Weights of a small transformer language model.
Size: width 256, 2 heads of 128 (1 for keys and values), MLP 1536 GELU, vocabulary 4096, 12.9M parameters.
Architecture: rotary positions, no biases in attention or MLP, untied embeddings.
Training: a variant of Muon for these matrices, 3830 steps.
MLP neurons of a small language model. Each row is named by its layer, matrix (up: input weights) and neuron, and shows model dimensions 0-255. Each number is 500 + 50 x the weight over its row's rms, rounded and kept within 0 to 999. Numbers have three digits each.
After each neuron's rows, "fires on" lists the tokens most often at its 100 highest values on Wikipedia text that the model never trained on.

L2.up837:459530486510485475534495508523601499505451530496433583436512470557433424506476512498468491549344482602550530424432497495454408474444585503519570463485534519440475510414519502525468502575546485545507548491481449408574493491612462462479457509545502449513465532531453458564495406476612488533535554419550519497452494466440565478497548461443498522567469523537504455412456524480368537550507476555505509544476505453454493490484503482490561527571530572547431426400434552472586480539519541532504603486463565515515427468459504494482613506514409542561446519569485492506484536496464550542595536429460436510556426399451532445457424439530442373511606448419482459543537520558497531460532537441439546518454507489592448465511482487607531535489486552563489455387497529499435501583487604
fires on: "7", "0", "6", "ur", " Mus", "j"

L6.up1:485535513594471453468494507507485570408589490442544450422467512487402511485543468550473636562593481580472506461527616474453521540508422485449441491552543422548488532547536569466437442450490473469587451399406506486564453522567441526537547539565601600448465490541446483496566450528486480516472496538516463473635530413512584481452549435524469534426447541686478473439488518431441454464497461433444486528498443502481494424481503486467520499548508439514479489521581526493444538480375512475435496512539532510516477506417623481477478636529427510426442512448521459518506551522513417497459527472461495501533454475485468465495425512541439538540578552432497496462486499595541533492445427548494489508549597482527416505487469548468493519451433445491492521551412450519546565579495507
fires on: "id", "n", "per", "ed", "ual", "ical"

L8.up819:437455593521506478559524522507554511498450527500582538509535550533477524523523500452438448505463447438511442467514533381512462485464528444473531527552562558517556524485488447545519479477454491550453457535518389477414511401680497511523537509506501485543584596512568535558520545573500483534517435501489477585453461504466586447496584469451549466510522551536451434606496533464477412429471606494515490510504406490577472558606475466531537495545522503465521514502575449493426463515594509512469496518541531596513574530485526379453493429537590497489499349563471534463517551493418429472422487526408508450484539511484435490454475502487492580416472483583530467555559576564408522546551483589540507477481505460453508550503457445512539378407440426448508475561400527423486496501460435
fires on: " in", " to", " at", " on", "'"

L8.up152:512572584481450444459641548473442550495428524512447473382422554499485447476466532398544482443558508602495471482458565521440492471455501510506445452467517434357441533488474433533547447614420602506460460487537505622489488513470480563518434452495502498539511598485500435487594453529446516492455494527548547524464416551504480570566540529541571501412541593506479511564499524494465500558480591350437529533533440491529487545517518482481515498451494563490418489505535451439527502471445550500456443509467499469461467488468555445463457409371517510514569525551403516540530437554499519511459427522487408450541508548517494578577442537575520491600533491506510541427510505480503556471575470530482480472499564533537536482529534397417502487629536504517419455562474468458443457469578438
fires on: "===", " ===", " ==", ".", "==", "===="

L2.up1144:453593502574519450495456472508477453457569462511441532436533536588454546446450495592487476415530449639519565504442504527519521505512482602521456426475466462459550517587529467504437502575554485459574399564519512507506525490536507458476568488556476390521551465538392427538516612397478473540609450581500466451472491477521559624536482552504434506492490467554500419449487507478470529465394493432464524538496468475476445497507461477416456492448520498423406439500491527489513516531481584494522549486534442418463445545547595522480420587533520516553488473508511495505439564503461561484537595531533437431487528506499495563462388504521586602496598550497447511485423395474613538547482474460438475601420594470586451531560542471489464498503477529562506519466557491482532539541576487
fires on: "ul", "u", "el", "us", " and"

L2.up168:509410514475522490414518561479485423555450578553450527582403577470452464458543453544593469452486512550470462529474522557509553481623477415509448449494494466443438480582500486492541510509489532559448519476487449494456584545560513560403460590486344464456511456500354412552419443528417456465397489502465444482572531424493543523372464521439459561558545527498518409530503504477584509461501542484474569544557439520517501468400542432400516468567517548491497481537560466493547530575556488576532404421511463458603476553580456501526478507572479471483436456481519452492463541610485484501515541537486514463556476463496452557421495479558551514528484469501429550570550497575530499499484506525480556532393552523553478482446518538457499490419452523550489569550523577510576535518562569
fires on: " w", "W", "w", " \"W"

L8.up133:478504495564410493512447509464560499519460521479503566508424439610505516510486507519601602514585564545545485452471490428516539467364526529543538518501487455394507498508475472522448577537459467505358475493516485649433452509489498521479499508412598555515525462506560569500500563510530582493530580448504433362489468514495496541467562480555488488501526550513537492499474501464549512425487583504573510487411478514423484481429521566421383519470466559410481512494566478611494549577450585490454502503512513488538477465423555422432502454490440548438495462566449548479503430467469526531516437517488496482462575525486496536495414448507531553580469500513470530356458511528406534486571532535456461584450574515536483527437521631476473542509475626471452548456492567467454520613534515
fires on: " p", "al", "ul", "ol", "ou", " bel"

L2.up790:506482509399534573456471490533401481545571483494523445447564539491523571456519579459571469459585482626526417513517565475459444515525427509537553469479491450445440508430455467473549558547449500540428440502531443424448506494470620536444395433503501622452485524563529606529546524485496529468400431506487452474547466492592444436447477493482501511487457452460506558578522452443515503503438518500523393527544461577510554554505534446525516571522512484510556547480490398542419466450501485488471385472569531501538549580523547466533569538583575528468472583513582510544646409437399428465535468471477471442499497426482463502572522574444472491493504504485524441482556531433530454601548561498491526487394473521544516476463537432587488568436478598506528564455512459537502514532445540
fires on: " most", "ly", "ward", "ot", "most", " friend"

L6.up992:534516456576505481558472408513433556517485529539512507456519494513477552544510404479475456509514423560471516521513483521502541497527506448566517490580510496448465561518578518551514518558520480460464450533486484484410619464416586550430458492458531504521607480513584520499555484549549534518552512534493485527493534553401636539459464591445405522526438414446384574494424483529457432404456484519476565479627451584501470502560478543464444407375421577533503401494473512506454415454520493551518439510458428456512489513564587453489533454559572456483527383442397533480640500537492441526484485578577624492525436489492544470448436548566538463518439478520501483544551456485536439560395495456485501494492514510537510529532552465477574468441512447489531473521527615470504504554497487
fires on: "p", "el", "amp", " in", "ap", "e"

L2.up1180:627423542534509508575561463515504519457531440460491503529589417533523445585540400446540459575432522504486514480513600476529484584531571528535532472427470422446469468497469444465592452528478479567456527456524492513444599478398505424509405497485459454433513513532554588496496491525400454437507496431522582550597460439541520482495508557585478425478562617454520514540530518435526494479422587555480426554501447457504486424481518505471509467504531502564539453473456427611498433470493482489543457435401501483547557465533474522521580566512513487535447504536562427502421528490521580563519482541476606490443492460473556500555438552508546497415493480552537426481498554502524499598512565458375464540477525492518478506570497406516497440464535565466493499533378575498530466624597479
fires on: "In", "or", "ided", "uring"

L2.up522:461506513478541572540449444521472535600581478533446543468563451461458504479503580422555479509553441583491539544652563538502493529564611502571483515557502429440491479501509498441499498489619447532544504515503532442431533488484500513545530469468587613432524507547450488538422426500467546528432457467513532466483431462481536498461559496452519568560436463564502528638475396417435463578468495501470527573542588577472564515451409470504425502471563523532441562504503527395465527496453422440413390547457540397523502533485523482617510527478551473502400479505555525499568413471562455490511495508442551443449596589562434481485474516486447501492477478544492466442475468399406511585545535552460453493473587491547449579511529503511503491494507491566421547437539467487499573505528458
fires on: "ly", " most", " very", "ely", " remained", "o"

L6.up733:545505455543430427543527559516416453421489518592442521464419476499526489507457439391525530508561460538514544515494591600447507577473483477519515507510521441454550510506491536438411422508460537438474401435434528500515595507424520530481513365494625560472509484502535588559527512539590510532400437470476579416477511477421429496425510476542475509483556501505490558523470578439485582425554441387493436539465483498517594446512491493457467589516517429415445478542497480520436503460488532397461496504513469516555521400592421578580532503492519459474507496493516507484547480447491452520501497480564539427558500495453540622498461467530516504452391512557462555450542446505483558555519475534514526484602542471499499478604613487468508550456534504628498537491424548441524404543549472
fires on: "s", "s===", "ers", "als", "==="

L8.up308:426513447572463484533509414555431442488501467565581481477460570458563543491507634524434480479477534561526450485543520543519480538550621464575633573554438477374444483600458502516437538509495552476412515526541472452545546532480478434455540503368590520574506429552520496513491485456578405474494518430451527524531547534527550522590512549544447538504445504532576534564473548531502461470538491480509498554535549488457491492503499442478509460575419482425514623457473503505583467497504391499580525471487473533514560568560457492471498576487519482505489463625481580466443536428535449471569478462451473353460451539459470360484508555505559564490396478442481441487460458503517491499525547459542379502503567486461520522505505418589495539538520520434472533482488470550578550459492462
fires on: " s", ",", "s", "er,", "ly"

L6.up1423:500537566559532459466587532469516461496590493540542505470357505554471535512536490491611437514545543510481550519512434433456418551515526581363495495475463430445481453583462543454491555506438489432397502556507527469486549476452513637506519477437469612485623488578449431439539481437487435576522509501481504488518490506469435494469516532556592538518509581455491453556475475509457580519474534488477528507496497482447548482470384600476528495540493634420552468524475455459431509498505411468498494456451560495489421466439446509502519554519388492430499522468547516513493506503519477460474531572503495530484453446413407570454494524458563475470605619463528391567442411500493571526454497480556499480496550547510520521657457495509444464546496396597494441525544513537512567491524476
fires on: " |", ";", " at", " "

L5.up1039:525552442596520470507462683552453597426513419525576480504434577501600496455477449455489538506524427443577515423521473474580481498413527505493504465435515517495519493496539529480543566631552361440485570523476577474516499489569573508556445466558569579490469536539505486474469496495495426486696482538544456512549528471548495478484594444573397508598519490497502453486493518504498455508398491492486517500469501492467495466443536453593469512507459475588481455530496490476623478491525483479521545543501501525506520536494526557515494515445457467497421542494497398541458439428473456468528533507408512424503487576456533557518441531482480590476425440479522526506417531425442458483511515507573471545509520579482500501505580447522385540417519559506602530459553531593592535506423509
fires on: "ly", " not", " never", " previously", "ady", " to"

L8.up50:426418555571585563462526505582457506540504479484565556436512496573540479526518558505506470434484482490523501455493529417472526433527487445513510524456496566488543560523508481544479477580503572440524544543475472462489518519496451472478559515599547499439565588422454428531519503520474492453469483540524500435482524493560440473499548468473525455626457464605407468452449419507572494491521513483544346444498488442503508470494565466543568483503523418449413475471634484442425578462503516500522536433511475506453498391492516479523424489497595544465473465534569612446507490381431583466464519639505478493617501496488454460381481547489515548436543529520563493535524572517444488493361487458487532600465479492467555489450549527549452610600519535459533455590507506539405542541520468
fires on: " g", " G", " time", " as"

L2.up835:525478638528536506560544528492452526452479573524465607467612510575486535454506491455508520428520554448447460418503487516394475582454444516506525457504529529437503532462452576482513504462331602532464512467510508492581446502543448442461470427506484488550475479490467418415564451508442437469517448512502498532535449421594471522502484513499489523415492633392545408466608583515515541483547518461460523551530502585518456524563554502407506527480525458502510454477553485563430469517409527533479522516573478475580527515423432562525442499437523560472501547465493538512469462510519452506409496535590512474510495566435490449650465527459575450555447447493564639502503543553513463542458521557473512531551569580523487547389615443498509523505480527555474527456446536457452454479439487
fires on: "===", " ===", " into", " United", " to"

L5.up1300:460414500454569457576482471448526635551516510525361478423436488515454500534513483503441558470490462531574505484515501458486474528495424487609510478552372513506544451505571407473500472460451413520461624534553483493458555518542513435417442501585558592483553568504500537446600548529504490479492495429598484541484533525497525485498420482610437475466480526491471522584559590585444461498487548505410523520535450468530506478538500519562485489541390389541537410526552422518480453465548497553460550546473460483553547461474541491461430492528542550427469560511533525599494477443609502479564543468472577441436397484429476539483492537484509520523590455550497435359612507466511481495486479444511505477514457516438499551553547543493452573447487487453515499488411596487439545480499578
fires on: " fe", "id", "f", " imp", "ode:", "ig"

L5.up762:555430496430500497481497494478414519549465464477410476486471402507478543515513585468570408526549489510484511458537446566565572472463345592537482536547485467444482546423480541531567539538539553507443564471525433507491518434529531405501501447534520513380477486456490512482519588636472429471613507460462589443424499585523461430531475454459501451442552484500471539550397579520560502415466481427483457609532545565458490481434509529424552524467490531488522524528511480502502457564496525592532448408574459502463465620484533520543561508471513512483509426437454474598514503517531504490574524497507458462500550539517514544515401479438505519453486541488503503394431444518412611633523550444562473583528492509538464488390462380493524473506544530483531455465455456481532468570570527
fires on: "p", "in", "en", "ack", "mer", "n"

L5.up781:495433506570572445504503538527503574583495411528427510424491518547483491594476397471486448529516473585526577428580552487499466478501528506501455438540505503459450501472408457416423549516508539519490486540512515489489449461543462482470549509448485485450506588460466515483540499505474534548453508504534486623525507570456613548410460387676549444539550493464492496499578555550531531553399490540554413485496439469497486556504451546404364495557601493567473518495504520523453428521522535450442618508467512496580510496531637511520502512519637436406518494516487570498491499518465455464590520547487504514441551425494545483458428512478411501395487477506511504484417519489472570510564472412509482396462463529499589511501468457515501601452537588503579493512421521509521507521480424
fires on: "e", "p", "id", " fe", "ar", "m"

L5.up1134:423515527507520477531522490560491480427532516533472590503529454553528432460531472568470456489497538459509551395505479467532496576540513481526464584472487450461441557503533458454583480625440541511519521457515553485480513498552519604547505550495480463479483442517461384543545598583366486603435500590386393452440485497501522433468460495520488544400607559517543586548493531491450569524495519515590534507567511468550522515528391451444456530598493520483424470464438479392433419465487419539476493412567525538471486437533505561619557446502474492526512434465464426522559561539531463503516551516496422521583494609495416497436455398503558480472455458464475544576525512572485466467517509473467381523533550515542531549487542559441434536482548530539410456508472480546491457441502572
fires on: "w", " w", "h", " h"

L8.up974:465578540538532552454498427554602511506530504474534471475440445501420455465495533506441527488451483524467661461554498507491612509425535499418562549570416506473487571480412484490583525567487619454459490434415377522622515551568494517530591511456544497666490493568537465469535470486520469422510449488469536482462513502443438515545569516519452512479443479546505549534624434532473464517449429471535553526424467407564465414497444468520516495550513544496509512544564537472590417574556461511513452478534445553541573478613512549457527501538468477457478560482435458479550499436587507484517517470472523406540486534508437463443457439543479495441435442475546418530473484474522441553508542491591513418586537427471457479442543448449542473452497513473578578478561564466446462494460522
fires on: "s", " 1", "s,", ",", " am", "5,"

L2.up813:601519495545532456490621362435452444356574563487591430470490488481561535454600447501564499568441536520491490495503469595513543578434546474426598463381451538537426510552505561449551485481562410420533440527471486528460495451594533445580418474397406536506508411447447483473533458487493505576509501515502487485489606566605498493518441485448521489546473498531476516534512523446492473498508452503500559470464445551470532573467516505510495565497486582497469519482482466571471572466413566521464462448545421524458557467487520459456548584482537556411459498462574493455521512510554544527463563518517463519474534425463484479512500593556462478506489457586378527542444569434548497477503478488484531563493481559531470524520462520546446541607407515408579487519384556508475554521561507
fires on: "ir", "an", " of", "our", "ik"

L2.up1498:584515478461479475499587683524534518534506487488491457504522593523597492493472503428453442533500506508543545514521471488545459469541526490516493544576542476486641387521530525478449505545521478428501469536403426450505485417582544555538486473532546563563403549492494489528467530461503504515508534510563527516540490453485666491536454439472448530450522467534428493502533446525468525510546589440502470494596469406508505536477549534455525515496478487521452442516449461572548451559509395448518519472385544548573524501523459458495469499507482440548434448462447608436498505538556530501432551505469556482397560507434501491500482469475475450521461403535552528440357436456426511521445531605487372581503505498509518485508547443543549547602492484631498615399450508542525485497470448
fires on: "act", "ing", "rom", "or", "t", "te"

L2.up193:481425557455466397456521533543477454392447540566519585400589579474483489550453531490465604534448433427532446438489518563515511528571495502452551470562474546540550495416516554470501536501340484527556603453495504408595528556571469443438529432576466560600503523542498485346480493491551454379527482469549459544527420554475586516569572516547442528396421506538523522481472495535539576491607496479534524529459480498511523513467559459454522471526488482436446495436455550511532517537460528512425467525543512551464516426530452544557558431508538552525566459494509408555440511519486488527511544440570487554511508471493473510536532416431470502495517402416512496533533473600490579462480527443432496493494484527584534475427416563452522457562442473442553448501435493452510500409500554
fires on: " is", " was", ":", "ified", " into", " to"

L8.up598:434491422418557563505588528529490599516459485486455488446506490527474522495500492502494515459536474464598439496521538335413486527555520471507497493607570551579579470544484489525416420440541583491546500511510538433584502486619453474501467476579445583515535454561421438569578506551506443507530502507452470539557485527443445460446509539465504556508391528491467457437484467513500566490473392512431463483402468640525452518500512520465559456518563528464524485415520426552437531494508510470489555551564525479570391479587498510476496490462522660420509520591576572405508533437490471501567528527497487482506482593536505490411522537437506516498555468422428495489465541483450519458497431495550538533480528528455515554480524488506511474487491524528514482563527412440424503620459353
fires on: " g", " G", " as", " given", "e", " called"

L8.up1037:503512533440486515534537480494459564445581527428436552453504490501434499442496528536449527401533510515456475489467458477545440495484417450534434540541481531438432509463523544530436391495418519470383496430469521447546613562441610504633653510502547528546421530473526545485530438426560486438433526410489380566636525517519528517472484532448479491498518511529472504502547517486537561510545504529433519495525496481410496502550518525460428501506552543595501483496492401604397493520554499540525546464471476506478432425562433552504568533484544514514548436400513558430632460492531454456504528508571474423418549456583504511530471542582543553512507559542555515519525508480447594480556441537511547491428486539486427585526541531492470434488493453525449515456483340523520467525558500
fires on: " O", " W", " Th", " T", " B"

L5.up1167:486584485542452513511554471470608435464510515489445459533563484440483448504431454479473442508508481517456465531490499497532346420544539458514570429533531468547445398438475463583475425500467529411505527463467413487478479442500488490467467443402512460573621554500495473565515549594528495526535462420529562487503485468436518495574596429521510502507518459491503530514472445474477498415551536432483503501384479525566593657539544444572502507536627525533538557504554513577526414612552479573511476493494584530520501513467477463399489484476487422503483493543491550542537558503538615418559486576535524471492574458414566535492463474449435507559557452461479489446475493635392475494497597455463488454452514552503559522519504473476477552584406486526535545449446513436484477444469545
fires on: "ri", "p", " to", " in", " at", " above"

L5.up515:563531464461439504547475512534501494556574486497566532521544456497495412548552547453510487526514486477418380451379486497477417482522488489613580553493467443596450496479432493446552433450539507433589369450422496569545484514494508420443489505498541522547486435449614495485426516479442540539512468510523534416409515467503407589544472676570488469557584493480512498560488493490506623486500470489493537547367518525511464522486508491497503546510491455558461503525478509575546434404517502604571483466466511502524559418484440448571492494505513562486482446455503480455592486458434414464562456550543552462523495547539483476448467557534461502558444452508551454556442444523560506557544467509457494372505457530536454488580546427478532513502547539444515456479465471553520620547621535
fires on: " |", " s", " min", " S", "is", "isc"

L8.up317:435590558533500522586438440534505451432564419523440474510495468510498562500487504498475494427533497533564511543498421435585615489554486475512539566566547518493541550555468460467569523598543412468502475489526554593447501500522559536494472441492596466513454546502460483472417466520586479517490574530496519496509579563504472439519486540594493508486491525585507442544423456491437454335501518497545509508379512500439505470548507511456538540464517596486519475526595473484461416457549567507446485532536413445586496521421555511411539519514371474546497477572530548559454538508502540474559563511507583516487457603497484520498425447437614469472396429459454515433483381429542411484522450479413551465480566532501500489454495515525464467524481460540465567407468436461405442527588458
fires on: " p", " P", "el"

L2.up960:482510477640451454476444535447443547524519477456497446471489532465592510523494422516468527514557490534479600437516601442526581493524440499510528439470454524552557472460446588505536502591491521474559501505489540501600497488477534484652532520532470550485492467481516442517532454511511551412518552585493568487495506536554483370530588542553492506452675505480415474401512355489540449492417512490453508476504588420451490479457410522519507436499542463498557479415508510476470495527511502466522447447519476448485493484443532548494491628520577474521449457551585497444476499468453535504484550573456500435405597529555458445492467493545482455476531506426492520481606444589587533587424480492545485421405469583470466484481512533586394560451450476543547503479476478493597469518438528
fires on: "id", "d", "ad", "ut", "ed", "ind"

L6.up778:475525549540389494473471472590486505436539460537527460610468492461493438567544473483505465551521476549551530538459517559492557465561596557520501456547593543510476510500512365453478463519537540444603432484468561481606524520428530541464450509486495469512444471594476439548548487450465458523506509549397499454482491480485452500402490575519519510553503540501492525449543401511534566534581480520556425502465514426539398558475467486540560547469478590492472463502539499523490420537456467473519526544447557520537525527562559346474519423521520547449482467444547391540499522558473479418535500506516474526412518535464456492488475582529481454518397412511484534469516426522498410462558452350439505508455502560501582512541457468389504402429563611519460509467542536468594547408520617
fires on: " |", "w", " min", "ich", " S", "am"

L5.up650:502537480467549381506569456551556519469513469470495513547574501468496468513486569502412490421361486438424513578482519529371530475420552583551552526505413454429462449530460528547560508552496631505471492486405500462558514476526555493464528477481522574498489557538490436474487485469484421527444514392501573427405552512595564516530518583478570534467513516595523543533487422557435583480466468500530473504518552427597537544499487395581524516554462528494469609391517514586462418516521494452450501462513567452564530546536461461493499510524550553566465504466466410467447565481450501542524503454474444454476425474509546489470442593529455457529420543456550442548482554528481455549485538456400528517469582414504514428443508541454464356506448539546475444487439518474479475594469500
fires on: "or", "us", "0", " b", "6", "ag"

L2.up1069:467487444495524469476464498637487612419473520535548433563526506500523605486541428441493474446540519437553423446516467592558499479518466557412446511662449464584591372471493384530479475594477503474441439471530396445471517560446456419549504496488512537518520440433432521446571558462573516554528480525451498476588547473470547552532582564542540523453514442507513464533520548497513500448486575473485477437409559554492519434573532598469524409507429518467453475493491494467484467504451497403491481439545436459507543542536459466493537612542579498507521515505412549562625505492509524504446547473500536434518526466438483505512447468535488521481567555489568519458465446368441511518486473479519471542528511439452487486505578472451547387537492517494380544565529502482576467449438529
fires on: "ing", "ed", "ord", "hen", "ars"

L6.up169:516509515510487485487506525520520517488497450488549454546498424564560485424492521486462520513459420532537475502410550400432449507492567474489526485536581545498498489512463508410486536527533464451416520498426536427468482492559598546577397478583605540565501516583533532496508541558527567381557482493612375449534529521481454511466505471519511464554555452479489514427520571479545416523466546425414610573478499534437480478532556500472546453478418517562501506483544544525563446513517480513507468495545555533574575453413511395530532508520559448451477594505458461479527499539493417395468524466567522424460497588437416479496444485482459568489480520516487593517431566410506531511341618511590588491486466503464526482557456557440494454402476492472508458487476530452578553551513633
fires on: " to", "ly", "y", "ep", " not"

L8.up533:514517525410429397602546492391507562477550451500550546564584517461620535529452532493412490440586513433491525518501516495570521525437485414514577563483473453489428534432497598524413523455553409436553485594489472472501460526483503529503500440574491572552514539548490488524438573551515492556414602500557478517448556452496521486497551462537475567545506421532474543456418448500478545380441517459450498451407496535504467533521449513474555458583497561494447457549482387508519481499491472484533565541515429545514379581426511507432515482590484482490618481556522579556457577615548539538526445465517420485500503476520463472488481509556482489512504463483480509556433564447486418533528514446566581563491567500502455443515492626477527464443440579464493453496543502464525406577515420
fires on: " B", " F", "ad", "on", " Har"

L6.up457:426422456554472457580513431554512638452503536522417537614530519417516361441453549436457431532486541555544461512515484480441487444508469450470601529572599532480541512510546551617504500484503510418507520496568516491468501544579524498424492588540569568545435581489582453488489485557565579503592426446571404441519530561517465461573536394526555574521490469498435531528522511528562513476503420516416459374547500430511475500396402506409439490565504516470531567545507556445490535563498489500509480454454486562495538510521449508532503534517535463510400556498383467554516442556516610470566578396474436503492444550515541471478496452476510442389485430537505462456506420535556506445453486529500490494515474502602482460465489518459520517498466477544469487460568526469528463483525519
fires on: " |", "aly", "h", " of", " and"

L5.up540:460460485505451454544463599464523464416509443550553521524454471491581414600501531519437481506505466535424576464455451528482458524575508420533481592535534460473528443501497512518622500577599461502496412491521496589511446460539386447548437561485544529473465568487561405450432592564546481578513520474528584457564444553506556488405517467539512452534435517487493475545508560506554538402477513441564519581484470522490556476448502425563617592448460557558491438476468518447413518432472558519366458520459501567435453439568507413529502475509600471499513404495452519551578426497512489529471535490552458548547570455548497520485496506531526561494486464533467487484552453428499508545416509417520416487531455583448497508460524475533446521469589557544504449480451600419407465527567475
fires on: " |", "ap", "an", "en", "ore"

L6.up769:457466565584468503535536441492480481464494528502584535476483438479506540539483517390505515475528441531499577555477616517448443407419453487506526454589481416486471532427540543410457430437511510456423440423508439533515493457438609501553531580525590544365553565521554545564463505479636501496453528520370516516457500463484445454525461499553434479565526451537505508485565488536472483442484543631448468516501524496562517512584452484552518481521492367410512502484435512592584483445484532582523537419524528452496524529509617439495468552588504540529467499454561505420599555522473494564479451505617472412559497438507453508515510464433480535557526426469424492463580491487508527508517540461546515564506492469590463539554562489483511430501561520482516464415441441508504389509493462
fires on: "s", "ers", "ies", "ines", "es"

L5.up753:435480422520492494513429424510473479558469510384470449518564440561501518419567427505451534435554480424485503550556449420442593444482570494456529530458465554484556499431523551560483533591516450502419479509523489470505515485539547492397535446531559545558528493537510513535505346593463477500564507453444504549494556452531517454402495412556534450475522509534490553510466504484521450456510472601413545453506528465591377518508542503461452460633574471535601506461480461572433474536519480538533483496572497455520492513539480480500467517475532523477527640602528520508495574515511490477591552508517537397379606457506448498462445545564431492458542508438575547419543498479500503563468416495535492527466489554491533499577454438488564505566494578465531526492408530556458523501479343
fires on: "5", "r", "d", "n", "ab"

L8.up1306:527430506496561411491592562492523544506554561458473524568440570534456596504472539552497479518455517493493585514484535428523442521555543517513542374487430390502518523370463552503420475412484448504463560553465482449570437481537418585452504456468546550444464455469555475537469481498413511444493533494505539547502464441498500557496495498417508388488460455480507537619444616471487505464583541520513558582484521592483502508551516622521460549496455567433537381495471519507513512574518540509608599435597477476555490540460501451470480459453501477486525426410433474498532510564455527518524511449560512440576484461490534520525505429445533422543576507431459416478481619515450527589495507460573465545584459503456489536441505464535530477408406529472501513493465553528437512551622489
fires on: "p", "n", "et", "m"

L6.up886:570452507620514540507502485500525575481507557507590554480508558527518522486666534510526505482440517465502378494526537503495434529477487526456517489541485514527472501565488423420392497589445462502473586466532489586446547488523510459511600490435574518456547507548538459438516578574499544485589513551497488467452550523531521531463557494449485496445417596488540496485602411457526561523490462503583544506546595465530408425468426471539506527445527498524475521519533488506486561509470438504373480398482593490493499454585515418527415607510497540505483518571468551487479450413524584473542505456474450512391520421595543479470503522431511595541560439464458487483405467430504462467429467541520453530439535513438510491495422497481569470586402458448454401535506547506373497453530541
fires on: " c", "h", "c", " b", "m", "i"

L2.up1417:540483420474510568539534505394527487406530474466445469454525571481475458470524484478502426540517533440557512521552537486474453516472451553425484527563572536546501454610563528429476452468456449409491450495508505504449424557506572509529511517517493468513490479478533531538551509418497517459529514488460499461513494461509506543521474513423555595579449507523462552616475524573506501520461480507490568399517451491498520615578518646474433541514392574553465494502416452450523446457559424430445548417542481476450581497551512476624461626472400443497456485556552550503538476571574482413514500552389469543462502513512516439534550505474478476435541562518527512560419477336510413495487435577510491522502397490543497574586455473602535433549470472480472451440502513507448539418453558
fires on: "is", " of", "ri", "ir", "an", "oss"

L5.up172:438526504501468533444498438509499499443503508485571480555538498415471445492505484510498452491540482475494450537506464525476522404559513526489457528608539410530523516534511509549476506493514492590416483637551515649478523521508539502545372531495534532519495548597487510511467577540577502483542492511491505513494507564544419481454493467520530538464433515385494460512421507405436518494500550494459550613549547587512512439443465531531667408537484568567551556489482438518546454409488560488426526456433600415522465607510518449588502508470451368554441428559522550564485465472444513497465600536456524539456544539528486563429544391477549501423491518531511524430564485496452456437383409434483484503478514516500493508546485571465564475468499370530544509471440514455506455523494405
fires on: " |", "ap", "ast", "areer", "ot"

L6.up399:466513517501539565509520511514557562495513483476547573419448525590645511422551501364451477474492622399491494444539527477553476557554495506516582476472532473440505511511539527531437535610473554464521510472520551546543371338479551496518486450470483553522493622460510468493382517575487553417602478522450529454485531532536553475417556487522399528441451455455573477484483521488541411542515502523467427536563505528491525527504475390494463423439489409597451475488537541494416473498545407514522514487535490501543465474411434429418568486533423527488450589456464482497495478540523532377525565498492465418480499505406551512560524456560493567460441467494508467604403477438566502470533503515562518492543531489460530464512511580484440467449551467487473455521487499542527590528511564
fires on: "\n", " to", "ly", " |"

L5.up936:549488532477443581595372570542509526531500553651517423529510437528491477533521639486536515476446534577470574428551392505547440494527559465538431545490486553559506471397436561491401489587565466461393417569520435559499586418491561521459494526535424545486548514550509495456437497523503546487569529493519477465506494462495578556469379523503485528431497499492500509496520514419494564423538441456535534471617433486521479538530547443541528461507472479368519458495528447525420586564433501491519506456485367512559535562536512530502510524506513449535429539502429513496476473494459513512485557454600567526540442513468511445582446510502493437490570471506476494501469382544448527396554528503467527510453447535479549474590481541446580449495485479565508563494447479469626518489461552
fires on: "ing", " working", "ating"

L2.up1376:533393420498545451401481458629463473526438446522526451516597552487614465463599425497514506439516479521486480497521505547534444478508488541570446582465477457473493509496469454481513520481533539493507507513555599488560473425488510450460429450465517489427547518419487446609534486462503593441476493495576463538542509457605517557523579398456518564480479533539520446536510460506489480504492585465428442555519449456459551443499410538345538595579504461430462444497512457565490494564448558500536519442510454535553638579503554556559490476522516411469494391415521502504533574493523549469484472451538642628561478478401501467460553485470489573489451426501499501517416469619552470500503511443494493514488560456485426532486549515465554508519608552507499510551450498448545490534521489
fires on: "ment", "ing", "ased", "il", "ior"